config = dict(
    n_layer=22,
    d_model=256,
    norm='layernorm',
    tie_embeddings=True,
    lr=0.00129,
    lr_mult_qkv=0.5,
    grad_clip=0.5,
    warmup_steps=226,
    decay_shape='linear',
    train_tokens=621400000,
    dataset='wikipedia_en',
)
MLP neurons of a small language model. Each row is named by its layer, matrix (up: input weights) and neuron, and shows model dimensions 128-191. Each number is 128 + 24 x the weight over its row's rms, rounded and kept within 0 to 255.
After each neuron's rows, "fires on" lists the tokens most often at its 100 highest values on Wikipedia text that the model never trained on.

L8.up574 [ 88 151 134 140 119 137 110 159 133 140 114 120 164  98 134 124 172 148 122 190 132 139 137  97 146 145 124 131 144 120 133 174  92 127 138 119 107 152  99 164 142 126 114 150 114 148 109  91 173 115 123 106  99 113 155 145 132 124 154 149 157 154 107  94]
fires on: "---|---|---|---|", " ", "|---|---|---|", "|---|---|", " Oct", " |"

L15.up589 [129 138 154 113 129 100 140 121 118 120 132  56 138 109 120 102 114 124  95 136 165 146 117 117 161 114 148 133 103 121 131 163  72 169 135 102  84 122  95 183 171 114 102 110 124 146 136 112 142 153 128 123 116 111 143 145 119 147 123 128 151 153 158 156]
fires on: " ", "0", "1", "2", " October"

L13.up961 [109 128 122 146 134 132 134 132 114 133 125 124 148  92 123 139 120 108 121 154 128 115 115 106 127 108 112 118 121 144  72 153  99 167 118 136  85 166  84 137 152 110  81 116  96 134 200 136 160 118 153 138 118 180 108 137 104 143 132 150 162 173 177 137]
fires on: " ", "born"

L13.up696 [105 125 195 171 112 117 120 132 115 153 166  98 112 145  22 110 145 131 122 187 127 144 149  88 108 127  84 152 151 114 129 120  96 142 139 120 109 155 124 116 163 152 109 166 141 140 140 129 131 128 134 138 139 109 114 154 125 123 137 145 164 118 139 111]
fires on: "9", "0", "2", "1", "6", "5"

L11.up189 [107 148 138 103 114 119  89 145 148 102 125 132 196 150 123 131 155 108 103 135 101 149 112  89 131 144 122 142 141 127 106 111 128 135 130 107 122 123  73 144 137 106 138 139 138 109 113  74 145 168 135 104 128 112 141  97  93 148 103 123 152 151 153 128]
fires on: " ", " the", "2", "0", "1"

L7.up1018 [109 160 160 132  78 105 140 152 157 124 114 139 177 157 111  77 150 133 101 173 115  94 120  73 144 147 151 142 129 113 137 157 101 140 147 112 120 124 115 129 168 116 146 158 129 137 105  99 187 139 142 102 127 106 142 135 134 158 135 174 169 137 113 119]
fires on: " |"

L14.up818 [143 146 134 141  99 137 124 121  93  89 123 107 140 146 126  89 129 123 128 148 141 130 133 120 125  78 139 117  96  95 145 173  80 117 190 146 154 141 159 135  95 114 145 118 156 166 174 108 158 107  99 160 118 121 169 164 114 115 120 141 127 152 116 133]
fires on: "e", "t", " him"

L8.up334 [ 87 144 130 135 154 126 138 130  83 153 129 166 117 104 117 108 143 122 114 132  95 110 155 133 144  99 109 123 144  85 125 147 142 145 131  92  88 147  61 139 129 156  80 110 106 118 133 175 146 118 152 149 134 138 134 141 108 136 122 143 151 110 123  78]
fires on: " as", " |"

L14.up367 [101 162 151 125 147 148 127 119 120 154 166 110 124 151 145 137 126 149  96  91 154 135 185 145 117 126 133 108 143 113 141 181 134 160 108 110 168 102 133 135 121 119  91  98 151 126 112  65 135 105 139 131 122 133 130 119 114 154 170 100 143 145 147  92]
fires on: " also", " Pe", "s", " Pa", "li", " Se"

L7.up1011 [101 100 134 114  70 123 133 141 145 124 133 116 150  84 129 113 168 120 163 149 137 140 125 143 128 134 113 150 142 119 139 102  97 186 138 125  94 117 141 156 160 124 147 122 117 126 138 136 155 165  59 145  78  99 142 108  99 154 161 161 165 112 135  97]
fires on: "\n", "American", "0", " who", " and", " ("

L6.up975 [144  93 174 118 129 102  87 146 123 119 155  96 136 114 102 110 178 122  88 194 116 103 128 107 131 133 140 147 135 116 151 166 140 101 137 168  77 139  91 101 136 129 113 132 128 131 149 150 136 111 115 142  94 130 127 169 128 134 113 129 143 136 122 181]
fires on: "2", "5", "6", "4"

L8.up431 [120 130 143 100 134  90 114 137 105 139 147  94 122 149 143 103 169 195 117 166 151 130 113 123 119 134 104 171 150  95 106 133 123 116 154 164  90 139 156  86 110 143 117 106 141 108 164 143 134 116  91 143  91 115 128 168 138 169 131 161 117 138 139 160]
fires on: "0", "o", "4", "3", "2", "5"

L6.up95 [115 106 163  99  98  97 133 154 141 135 146 110 188 146 159  65 146  89  90 156 114 112 168  97 173 110 138 134 154 105 138 138 108 199 118 131  99 172 113 130 108 125 110 118 120  58 147 105 145 108 150 101  76 144 135 163 123 132 121 166 133 108  98 100]
fires on: ",", "–", "."

L14.up317 [142 124 138 125  98  96 111 139 130 125 128 153 174 142 142 132 154  74 113 143 108 165 128  47 137 143 122 116  56  68 125 143 117 134 157 144 114 146  76  96 150 113 138 145  89 107 109 147 131 128 129 154 141 107 112 171 129 114 115 157 100 127 177 116]
fires on: "2", "1", "4"

L13.up703 [ 90 187 137 119 107 144  88 132 112 131 139 127  88 167 129 118 165 145 141  99 143 102 128 132 146 127 155 119 166 131 119 124 141 164 135 104 143 132 112 180 159 162 112 138 141 121 156 106 131  96 159 103 107 135 139 157  49 141 169 117 145 125 145 156]
fires on: "s", "S", " States", " Championships", " England", " also"

L14.up999 [115 152 146 111 133 158 161 102 125 123 147  77 149 141 127  94 151  97 112 167 120 138 110 105 151 149 179 110 142 103 146 140 110 166 100 113 117 144  98 141 129 154 109 161 117 123 143 129 121 118 107 131 100 119 105 170  96 162 140 145 112 117 100 138]
fires on: "0", " the", "9", " "

L11.up150 [ 79 122 145 108 125 118 133 136 141 125 140 163 151  83 131 122 122 107 124 112 121 155 141 110 154 129 118 134 133 134 115 135  82 132 168 141  83 112  84 102 136 143  84 133  94 116 119 106 153 130 144 125  86 114 144 109 110 156 121 135 136 152 169 153]
fires on: ":", " the", ";", " |", "8", " "

L13.up852 [138 132 129  98 148 128 127 139 126 100 109 118 151 123 135 108 141 158 140 165 131 143 123 129 132 166  87 112 138  95 128  97  69 162 142 107 105 157  84 135 162 119 110 110 121 156 145 114 158 187 115 147 126 159 140 149 111 152 163 126 175 138 122 119]
fires on: " and", "0", "n", " "

L14.up404 [ 97 129 158 162 125  73  90 129 116 122 174 148 140 150 165 112 157 127  82 115 126 175 133 121 153 133 118 124 124 137 125 155 124 161 150 115 114 112 104 129 199 156 135 178 112  67 141  44 139 132 133 140 111 124 152 139 112 120 134 166 142 127 136 152]
fires on: ",", " States", ".", " of", "\n"

L15.up993 [ 80 159 147 163 134 132  72 159 115 155 116 105 143 135 121 137 141 146 140 104 115 133 116 100 138 111 135  85 126 131 145 127 154 151 162 167 125 157 126 176 142 132 121 127 116 123 173 153 110 124 108 136 108 110 132 137  97 131 104 125 159 180  81 156]
fires on: "s", "'", "W", "F", "re"

L9.up899 [123 154 129 136 133 127  57 111 142 149 106 119 127 142 102 118 124 149 101 137 140 162 135 129 136 153 149  96 143 125 137 106  94  80 159 117 136 124 112 144 148 153 113 155 124  90 145 140 114 119 152 165 122 158 102 105  53 120 109 117 147 172  95 123]
fires on: "re", "S", "W", "O", "H", "M"

L14.up266 [132 138 120 130 142 111 135 121 109 145 157 116  86 176 129 156 129  94  96  92  99 153 133 146 130 101 120 107 167 151 108 104 156 155 115 126 130 135 126 148 158  87 127  99  97 104 174 109 126 131 160 164 112 131 164 145 130 134 158 173 146 133 202 142]
fires on: "1", " an", " a", " ", ".", "8"

L13.up586 [116 164 136 116 104  94 118 118 108 117 112 131 171 119 143 132 153 101 105 170 104 182 119  93 128 114 140 139 111 104 113 111 140 169 120 116  88  95 111 115 170 118  96 153 188  87  85 108 120 130 144 140 129  78 155 160 124 129 154 133 135 135 150 130]
fires on: ",", "2", "1", " At", " The", "9"

L8.up276 [120 145 147 136  80 149 135 171 101 120 141 134 162 140 120 121 141 131 112 172 118 136 152 127 131 131 152 114 128 125 150 129  72 121 126 155 142 133 106 125 179 147 140 137 126 129 110 125 186 108 124  78 122 113 144 117 156 126 163 149 155  82 108 116]
fires on: "6", " |", "9", "5", "8", "2"

L14.up259 [120 146 163 149 111 109 134 140 122 108 156  89 169 164  78 110 129 124 108 175  88 144 168 110 123 136 129 126 147  99 123  95 104 147 154 141 114 145  85 125 160 132 137 104 111 160 109 108 153 140 103 150  95 108 131 147 111 102 121 129 117 109 125 171]
fires on: "=", "2", ":", "0", "1"

L13.up63 [126 116 143 137  96 102  89 135 120 192 150 172 168 181 110 118 171  96 150 103  97 167 132 123 162 137 137 145 175  98 163 161 156 166 151 184 135 175 125 163 146 138 114 108 121  90 112 101  88  91  95 132 109 134 143 171 118 159 117 130 153 105 141 112]
fires on: "-", ":", "C", "E", "1"

L9.up233 [124  94 147 136 134 107 164 187 120 109 116 121 146 117  94  98 170 145 105 115 134 129 131 148 132 148 132 131 143 121 103 104 113 152 142 126 128 177  72 122 119 117 136 120 128 109 153 135 124 125  99 153 127 140 141 133  85 100 135 166 137 129 118 185]
fires on: "\n", ".", " as", " season"

L6.up39 [144 137 131 160 141 114 110 154 103 186 183 151 136 126 164 114 153 103  89 141 109 103 138 128 139 183  90 103 112  93 143 164 123 117 164 123 128 119 127  93 137 128 136 133 115 117 114 117 147 112 124 160 126 126 128 129  97 119 129 167 110 117 141 166]
fires on: "|", " while", ".", "\n", ":", "or"

L9.up341 [103 133 133 149  98 135 136 150 147 167 127 164 127 122 172  89 166 104 125 149  88 145 176 102 142 110 118  96 158 110 141 125 125 164 117 108 119 112 157 116 152 137 105 142 136 120 106 110 112 182 151 135 128 110 146 129 109 110 121 135 129  67 165 148]
fires on: ","

L15.up673 [146 142 132  87 134  99  75 156 124 136 125 108 148 142 107 116 139 155 154 150 139 133 144 145 132 124 121 132 105 104 155 115 122 164 128 162  75  94 136 143 215 162 126 120 126  69 176 146 130 160 128  75  98  83 124 174 151  99 107 122 164 124  96  95]
fires on: "0", "n", "al", "l", "s"

L14.up889 [117 149 172 111 127 145 130 135 125 125 114 135 161 116 106 136 138 115 138 136 107 128 143  92 138 132 165 124 140  91 167 147  91 158 156 129 123  91  65 167 160 122 126 130  79 161 167 108 164 128  93 149  83 126 129 127 130 136 127 124 132 108 144 130]
fires on: " ", "1", "2", "9"

L8.up113 [137 151 144 115 179 121 172 109 131 111 136 156 159 138  86 123 148 112  99 121  74 166 122 112 123 145 106 149  93 146 106 155  89  97 121 138 143 176 123 137 156 132 126 110 124 132 138 140 146 109 134 115 112 126 159 126 143 170 137 163 133 117 171  82]
fires on: "m", " World", " No", "ym", "0"

L15.up441 [130 113 110 115 107  84  89 176  90 139 147 124 143 126 146 142 179  95 153 138 161 143 130 132 138 146 127 126 142  99 150 167 163 121 152 136 112 120 126 163 135 168 153  91 169 147 151 125 137 138 143 123  92 127 135 137 175 118 118 130 168 103 111 110]
fires on: "s", "e", "re", "al", "1", "ra"

L15.up247 [100 149 114 166 161 103 119 128 139 135 142 156 132  87 128 159 149 140 111 126 117 131 145 116 146 149 126  94 109  88  85 159 108 173  97 102  96 155  78 161 146 170 136 178 125 126 110 138 130  84 100 144 106 118 167 115 129 111 117 139 159 155 137 111]
fires on: " is", " \"", " (", " can", " as"

L14.up731 [107 153 149 129  75 100 119 163 100 164 172 115 108 132 156 110 155 117 160 121 127 112 108  92 159 107 155 121 126 123 149 140 120 125 136 100 170 129 113 136 126 150 102 115 163 155 139 124 132 109 108 170 145 150 163 125 127 139 101 177 147 122 151 140]
fires on: "e", "at", "ot", "t", "a", " "

L11.up355 [143 172 136 134  77 133  65 169 117  91  94  61 109 130 114 116 116  83 128 130 149 139 125 130 128 145  99 152 119 120  92 122 115 130  99 135 112 118 116 141 157 125 118 122 140  93 117 100 105  97 131 100 138 167 113 152 116 154 154 202 126 161 155 135]
fires on: "-", " \"", "'", " and", "2"

L14.up524 [124 167 115 157 145 126 131 116 112 102 149 115 142 100 139 123 157 142  93  98  99 142 172 114 121 146 103  93 128 156  79 128 109 152 108 148 117 146 164 132 138 125  90 187 127 113 101 106 171 127 153 140 158 143 185 115 104 152 190 109 136 124 164 106]
fires on: ",", " and", " in", "s", " his", " also"

L7.up19 [114 122 155 130 118 114  96 130 135 121 118 107 163 150 169 119 178 127 126 175 106 168 138 116 128 128  94 122 143 123  90 142 115 151 147 133 115 164  93 130 135 118 119 152 152 132 150  96 130 134 141 143  80 129 144 101 145 131 101 117 121 123 153 138]
fires on: ",", "-", " ", "8"

L13.up558 [110 162 157 111 105 126 127 114 146 132 131 123 125 149 110 112 149 128 136 142 120 105  90 132 132 151 121 121 177 119 128 110 112 131  89 108 104 126  75 134 149 128 115 137  91 138 114 125 123 124 160 152 134 116 142 151 114 134 106 155 138 131 165 119]
fires on: " "

L9.up523 [126 134 134 107 120 121 142 140 105 156 162 150 122 152 107  93 123  96 127  81 122 147 117 135 128 143 102 119 117 116 115 122 156 144 162 104 159 104 151 118 158 114 132  98 138 145 137 128 126 151 111 177 152  92 140 100 116 137 208 132 134  76 171 103]
fires on: "d", "ed", "ran"

L14.up982 [107 172 153 136 122 109 116 104  98 110 157 106 156 149  95  88 139 145 148 173 155 133 113  99 125 118  89 105 127 101 131 118  96 154 131 123 130 127  94 146 162 156 125 105 102 131 131 118 128 147 121 122 128 101 127 145 119 122 141 159 180 103 140 153]
fires on: "0", "9", " of", " ", "1", " the"

L13.up530 [149 127 122 179 105 103 109 109 105 145 112 124 134 176 158  98 168 136  73 146  93 155 116 135 171 134 112  87 139  82 114 141 163 135 106 121  94 165 112 107 148 118 144 125  90 156 150  94 170 176 101 145 132 108 123 141 102 121 107 137 127 115 126  97]
fires on: " ", ":", "5", " /", "4", "2"

L9.up987 [ 87 133 124  80 127 121 107 147 111 114 120 144 168  93  78 103 135 136 155 175 122 125 103 119 148 113  92 177 101 106 154 129 126 155 156 129  66 127  85  89 153 155 100 127 165 133 143 140 127 118  97 147 105 117 101 180 109 137 154 163 160 122 163 156]
fires on: "2", "1", "3", "0", "5"

L9.up577 [145 161 124 129  94 125 151 122 125 161 147 112 144 102 146 104 152  78 122 127 115 158 135  95 152 166 107 135 101 122 155 141 142 100 130 117 127 148 150  97 132 119 119 112 153 163 102  94 176 144 149 174 138  86 154 144 129 113 175 130 125 114 159 156]
fires on: "d", "ed", "al", " taken", " took"

L9.up147 [120 154 139 129 153 111 148 108 130 179 117 159 130  97 111 132 140 136 131 112 113 170 146 116 145 125 109  99 124 100 102 176 113 125 165  93 126 124 100 125 128 149  75 134 108 152 146 141 152 134 166 104 123 119 128 146 152 141 123 113 130  60 156 128]
fires on: "-", " as", " discover", " Episode"

L15.up762 [148 105 151 188 142 110  97 101 158 133 132 115 173 126 120 147 156 163 114 105 112 112 124 149 120  94 137 124 119 160  70 127  86 145 119 142 130 122  70 145 142 152 108 170 104 158 135 134 121 113 113 142 134 141 124  95 109 137 114 132 153 174 175 154]
fires on: " (", " ", "5"

L15.up249 [125 167 194 112 145  76 130 118 118 176 140 132 167 153 153 147 169 132  92 143 132 166  95 103 125 141 178  96 147  89 127 127 117  90 109 154  89 132 122  89 109 124 113  86 109 136 146  98 163 144 129 188 137 126 130 143  84 106 149 130 155 122 156 141]
fires on: " ", "2", "1", "8"

L13.up213 [ 91 168 125 138 125  94 127 107 121 141 125  97 171 101  98 115 176  82 107  77  90 139 108 118 167 147 100 130 120 136 129 139 168 110 117 160 130 121  83 123 140 109 142  91 134 126 144 150 167 130 134 104 112 112 110 135 113 138  96  98 150 129 167 147]
fires on: "d", "s", "ed", "ped", " won", " In"

L15.up264 [ 91 147 175 138 148 142 139 155 138 134 167 107  87 157  89 111 138 108  84 105  95 134 159 123 143 133 106 142 122  95 102 124  72 130  99 116  92 135 107 111 135 156  95 129 128  67 182 145 133 119 136 174 110 135 119 158  92 132 155 147 130 146 122 148]
fires on: "8", "9", "6", "1", "2", "7"

L15.up938 [121 132 159 110  95  66 120 150 121 128 155 133 131 147 113 122 125 176  75 135  90 147 109 154 121 156 120 110 108 136 136 138  90 187 167 101 137  96 127 148 160 139 138 114 116  69 123  94 108 141  79 110 138  88 160 151 145 129 128 154 103 100 129 113]
fires on: " ", "o", " |"

L13.up730 [118 139 127 110 116  99 159 141 104 116 119 142 118 118 124 104 134 122 110 154 140  88 122 131 180 107 148  94 157 155 123 142 134 102 178 121 120 159 141 112  95 148 121  96 153 131 130  95 112 138 112 167 127 125 157 154  60 131 119 177 144 129 153 142]
fires on: " him", " them", " it", "a", "e"

L15.up953 [106  97 150 147 145 127 101 137 111 129 155 118 128 136  53 119 160 113 122 166  86 148 143 112 181 150 137 111 118  88  90 118 117 160 130 144 114 196 113 147 133 122 128 151 126 166 157 133 152 141  73 160 120 120 114 164  96  90 133 144 134 122 149 136]
fires on: "8", "-", "1", "4", "9", "7"

L7.up906 [ 77  98 122 123 103 149 119  91 134 114 130 108 148 167 102 102 190 120 146 124 130 130 115 145 128 123 123 124 150 108 133  98 106 161 139 132 151 115 113 156 128 117 126 139 104  76 132 116 120 115  52 143 122 155 144 148  88  95 130 148 154 117 175 100]
fires on: "\n", " footballer", " player", " /", " film", " and"

L7.up555 [ 90 152 122 145  80 122 133 114 127 137 146 135 180 147 146 116 218 161  98 155  97 181 169 119 122 129 138 113 160 107  81 134 170 175 138  98 119 118 147 107 126 105 137 131 149 114  95  68 143 118 133 122 106 107 129 112 138 107 134 121 125 115 136 178]
fires on: ",", "On", "In"

L13.up357 [ 98 138 161 110 108 126 143 149 105 129 152  99 126 155 123 115 121  77 113 156  93 104 121  96 133 127 112 147 157 113  97 131  80 171 111 133  92 200 100 158 172 114 113 184 132 105 135 124 133 152 123 132 130 125 118 194  71 115 150 167 117 100 155 176]
fires on: "9", "0", "1", "2", "4", "3"

L8.up637 [ 95 128 115 142 122 120  74 132 155 142 143 136 172 138 123 100 113 119 114 129  84 143 152 177 116 191 125 134 140 116 140 136 139 146 126 122 125 159 131 157 160 149  93 166  77 108 134  71 155 126 134 121 106  97 122 165  78  91 129 144 141 118  41 110]
fires on: "-", "ro", " the", " a", "mo"

L6.up774 [123 145 149 105 136 111  87 143 135 113 166 137 158 112 106 123 141 124 102 153 132 110 114 125 131 154 171 119 124 122 175 129 111 145  92 156  61 156  91 116 157 120 107 135 142 164 161 118 156 109 135 137 105 114 120 173 114 136 101 155 123 108  96  97]
fires on: "0", "2", "5", "7", "1", "4"

L14.up331 [113 131 154 165 130  93 137 104 120 151 121 118 165 112 114 128 114 101 102 118 103 150 144 124  96 133 124 141 122  94 145 118  91 168 157 141 109 206 114 134 148 126  98 172 108 125 174 132 149 135  98 133  78 141 151 164 105 158 151 114 122 113 126 102]
fires on: " of", ":", "-", "3", " "

L6.up452 [117  94 147 111 123 114 132 158 120 112 128 102 140  97  72 121 153 134 114 186 138 141 133 136 145 140 113 147 134 124 167 115 133 136  69 123  64 119  87 144 159 150 109 175 130 103 113 133 142 124 126 121 115  89 135 168 118 142  97 121 120 112  73  82]
fires on: "–", " of", " (", "/", " |", "-"

L13.up166 [ 98 111 167 122 101 130 117 123 147 185 125  96 163 117 110 139 153 118 122 140 129 129 130 130 137  85 101 118 156 120 135 142 142 183 100 146 114 154  96 137 175 131 114 149 119 118 125 129 164 112 104 170 122 107 100 130 131 137 119 137 119 108 120  52]
fires on: "-", "–", "'", "4", ","

L13.up1021 [130 107 146 134 119 117 120  98 116 168  92 136 143 138 106  63 123 120 123 108  79 184 139 136 144 140 135  73 163 115  74 167 118 150 151 112 135 106  79 166 124 103 158 149 119  78 133 135 145 154 109 128 104 130 112 177 135 126 155 155 115 135 117 153]
fires on: " over", "-", " as", " a", " \"", " what"

L14.up326 [144 113 143 109 112  72  87 110 107 101 133 131 135 121 138 134 118 104  65 100  95 125 109 151 146 129 122 127 128 108 104 126 120 156 153 134 139 123 131 163 185  83 128 151 140  99  85 144 111 109 117 118 122 148 134 149 114 120 181 177 139 117 159 108]
fires on: "2", ".", "-", " |", "shi", " "

L6.up386 [155 147 136 131 107 121  72 129 152 137 125 113 169 136 182 117 139  97 123 144 149 144 135 156 129 139 138  92 116 109 159 138 171 102 116 115 116 113 134 153 113 122 130 147 113  96 159 130 124 107 143 112  73 149 175 161 143 126 128 201 131 112  94  51]
fires on: "y", "s", ":", ";", "e", ","

L6.up652 [108  93 143 153 131 103  88 154 140 169 162 138 151 119 106 103 150 124 134 201  99 135 114 151 135 164 121 144 120 140 126 125  90 158 203 116 123 122 140 158 137 115 129 134 126 106 190 131 145 130 119 110 137  37 138 163 123 124 103 155 160 162 140 120]
fires on: "==", ".", " ==", " |"

L6.up27 [108 151 128 163 141 109 163 155 139 135 148 139 147 144  64 104 135 118 140 141 127 157 139  90 140 116  93 114 140 139  77 133 111 145 157 139 131 143  85  88 176 118 136 112 128 121 146  94 115 144  65 142 112 110 123 178 116  89 113 145 137 136 116 150]
fires on: ".", "|", "\n"

L15.up553 [112 110 196 127 102 123 103 139 155 168 163 111 136 136 117 122 150  92  98 130 105 165 123 132 130 148 111 106 139  94 129 120 153 168 100 121  94 140  81 171 168 117 146 130  83 118 129 113 101 172  85 150 114 113 131 142 118 155 108 134 149 139 143 114]
fires on: " (", "1", " "

L14.up376 [107 140 145  83 135 157  87 103 133 122 143 124 107 137 139 115  89 133 106 115 105 179 112 139 146 128 118 106 144 147  62 138 114 159 129 130 148 121  87 164 131 106 143 144 129  58 122 105 127 117 144 136 157 158 129 125 101 136 148 178 140 158 159 165]
fires on: "\n", " a", " \""

L13.up33 [ 98 138 120 140 140 103 100 161 159 175 132 151 183 114 144  80 114 110 114 140 107 137 148 109 130 143 120 121 158 119 117  89 153 171 149 152 110 170 150 156 135 140 125 133 119 104 108  84 132 147 131 138  95 157 128 152  96 190 163 115 123  97 105 115]
fires on: "-", "–", "."

L14.up792 [129 168 149  95 117  95 118 130 136 152 127 129 123 177 137  88 178 114  83 149 107 140 104 106 135 113 134 141 105 156 145 118 194 107 110 150  74 106 141 114 170 146 135  98 127 160 121 101 152 167 128 141 142 160 149 150  91 131 128 128 123 123 124 129]
fires on: " ", "2", "\n", " it"

L13.up866 [ 81 169 149 119 145 143 141 121  89 109 148 100  99 142 112 136 123  95 101 172 144 105 142 108 147 134 151 162 117 120 116 164 112 157 104 143  57 187 123  99 155 127  94 168 128 143 133 123 149 147 131 159 113 145 110 165 136  94 135 121 131 108 113 123]
fires on: "0", "1", "3", "2", "6", "4"

L8.up94 [110 132 135 102 100 102 112 163 154 139 116 139 154 138  86 130 139 126 137 118 118 140 152 114 131 113 120 101 170 137 125 201 137 155 151 164 110 153  92 175 127 127 128 131  94  86 114  94 134 117  75 113 118  89 131 176 119 155 126 125 138  92 125  98]
fires on: "-", "–"

L11.up457 [ 45 122 143 142 116 105 150 122 122 176 101 132 125 148 153  87 162 169 111 122  72 128 142 117 123 183 160 117 151 100  99 134 125 178 106  91  84 139 109 166 138 154 126 164  77  91 164 129 198  95 144  95 123  99 149 149 119 123 148 179 134 125 111 107]
fires on: " as", " |"

L14.up914 [123 134 115 148 132 102 139 155 133 104 152 102 125 126 133  69 120 105  97 149 100 138 139 116 124 115 115 150 134 155 141 126  87 159 101 173 135 148  91 124 138 170 128 129 141 126 134  72 130 141 123 108 110 144 122 174 160 129 178 121 128 125 138 127]
fires on: "6", "7", " to", ",", "3"

L6.up660 [131 131 138 115 120 122 128 156  73 147 102 153 159  99 113 133 179 166 122 117 121 125 156 127 127  68 109 136 165 107 138 156 109 162 143 164 121 167  99 130 131 117  97 123 125 111 158 128 148  95 110 161 100 167 146 168 126 139  99 140 164  98 158  88]
fires on: " |", " m", "---|---|---|---|", " third", " most"

L9.up60 [132 158 181 143 105  99 115 136 163 159 172  79 124 137 143 130 145 106 109 174 116 156 153 104 146  86 122 140 187  85 132 150 172 144 113 158  90 173 124 123 114 145 111 152 122 111 111 121 125 123  93 196  85 138 130 143 111 113 163 150 128 113 119 145]
fires on: "5", "0", "2", "9", "-", "3"

L9.up786 [105 147 189 132  84  95 119 114 154 104 123 142 153 155 128  80 145  89 107 143 114 130 126 122 166 151 122 129 115 141 132 137 113 139 144 141 129 118 102 139 194 139 119 154  96 121 130 118 170 182 128  87 119 110 177 112 117 105 114 145 151 148 129 126]
fires on: "\n", " ", ".", " |"

L8.up31 [ 85 135 157 134 121 130  90 134 140 110 126  81 153 116 151  89 107 139 145 126 114 151 120 131 133 136  94 167 167 152 112 112  49 187  95 139  94 150 109 151 157 156 148 167 127 138 129 128 122 140 106 145 128 117 118 165 111 135 162 171 114 144 149 115]
fires on: "\n", " (", " first", "3", " un", ")"

L9.up201 [ 96 140 165 174  81 121 119 126 144 135 132 139 150 140 137 107 180 169 115 144 144 146 131  58 126 179 133 117 175 119 151 125 116 148  80 124 125  96  94 133 180 134 143 119 111 108 116 144 144 137 149 145 118 102 160 150 104 120 125 165 146 104 113 101]
fires on: "\n", " ", "|", " medal"

L14.up593 [113 179 129  94 116 127  95 142 121 116 117 123 138 172 110 132 122 100 106 156 125 125 107 107 151 102 137  57 135 113 161 118 114 129 107 102  81 157  68 132 158 129 129 138  84 104  87 127 139 151 137 174 103 145 120 130 119 145  87 129 218  89 150  95]
fires on: " ", " in", " a"

L13.up490 [152 124 143 170  94  99 112 103 109 138 123 107 156 102 119  81 149 111 133 100  92 132 132 118 161 143 113 151  96 158 139 118 146 141 117 156 143 169  88 107 129  92 131 133  96 120  77 125 125 137 123 145  77 113 135 124 120 131 158 138 116  96 152 144]
fires on: "d", "-", " a", "ed", "ad", " in"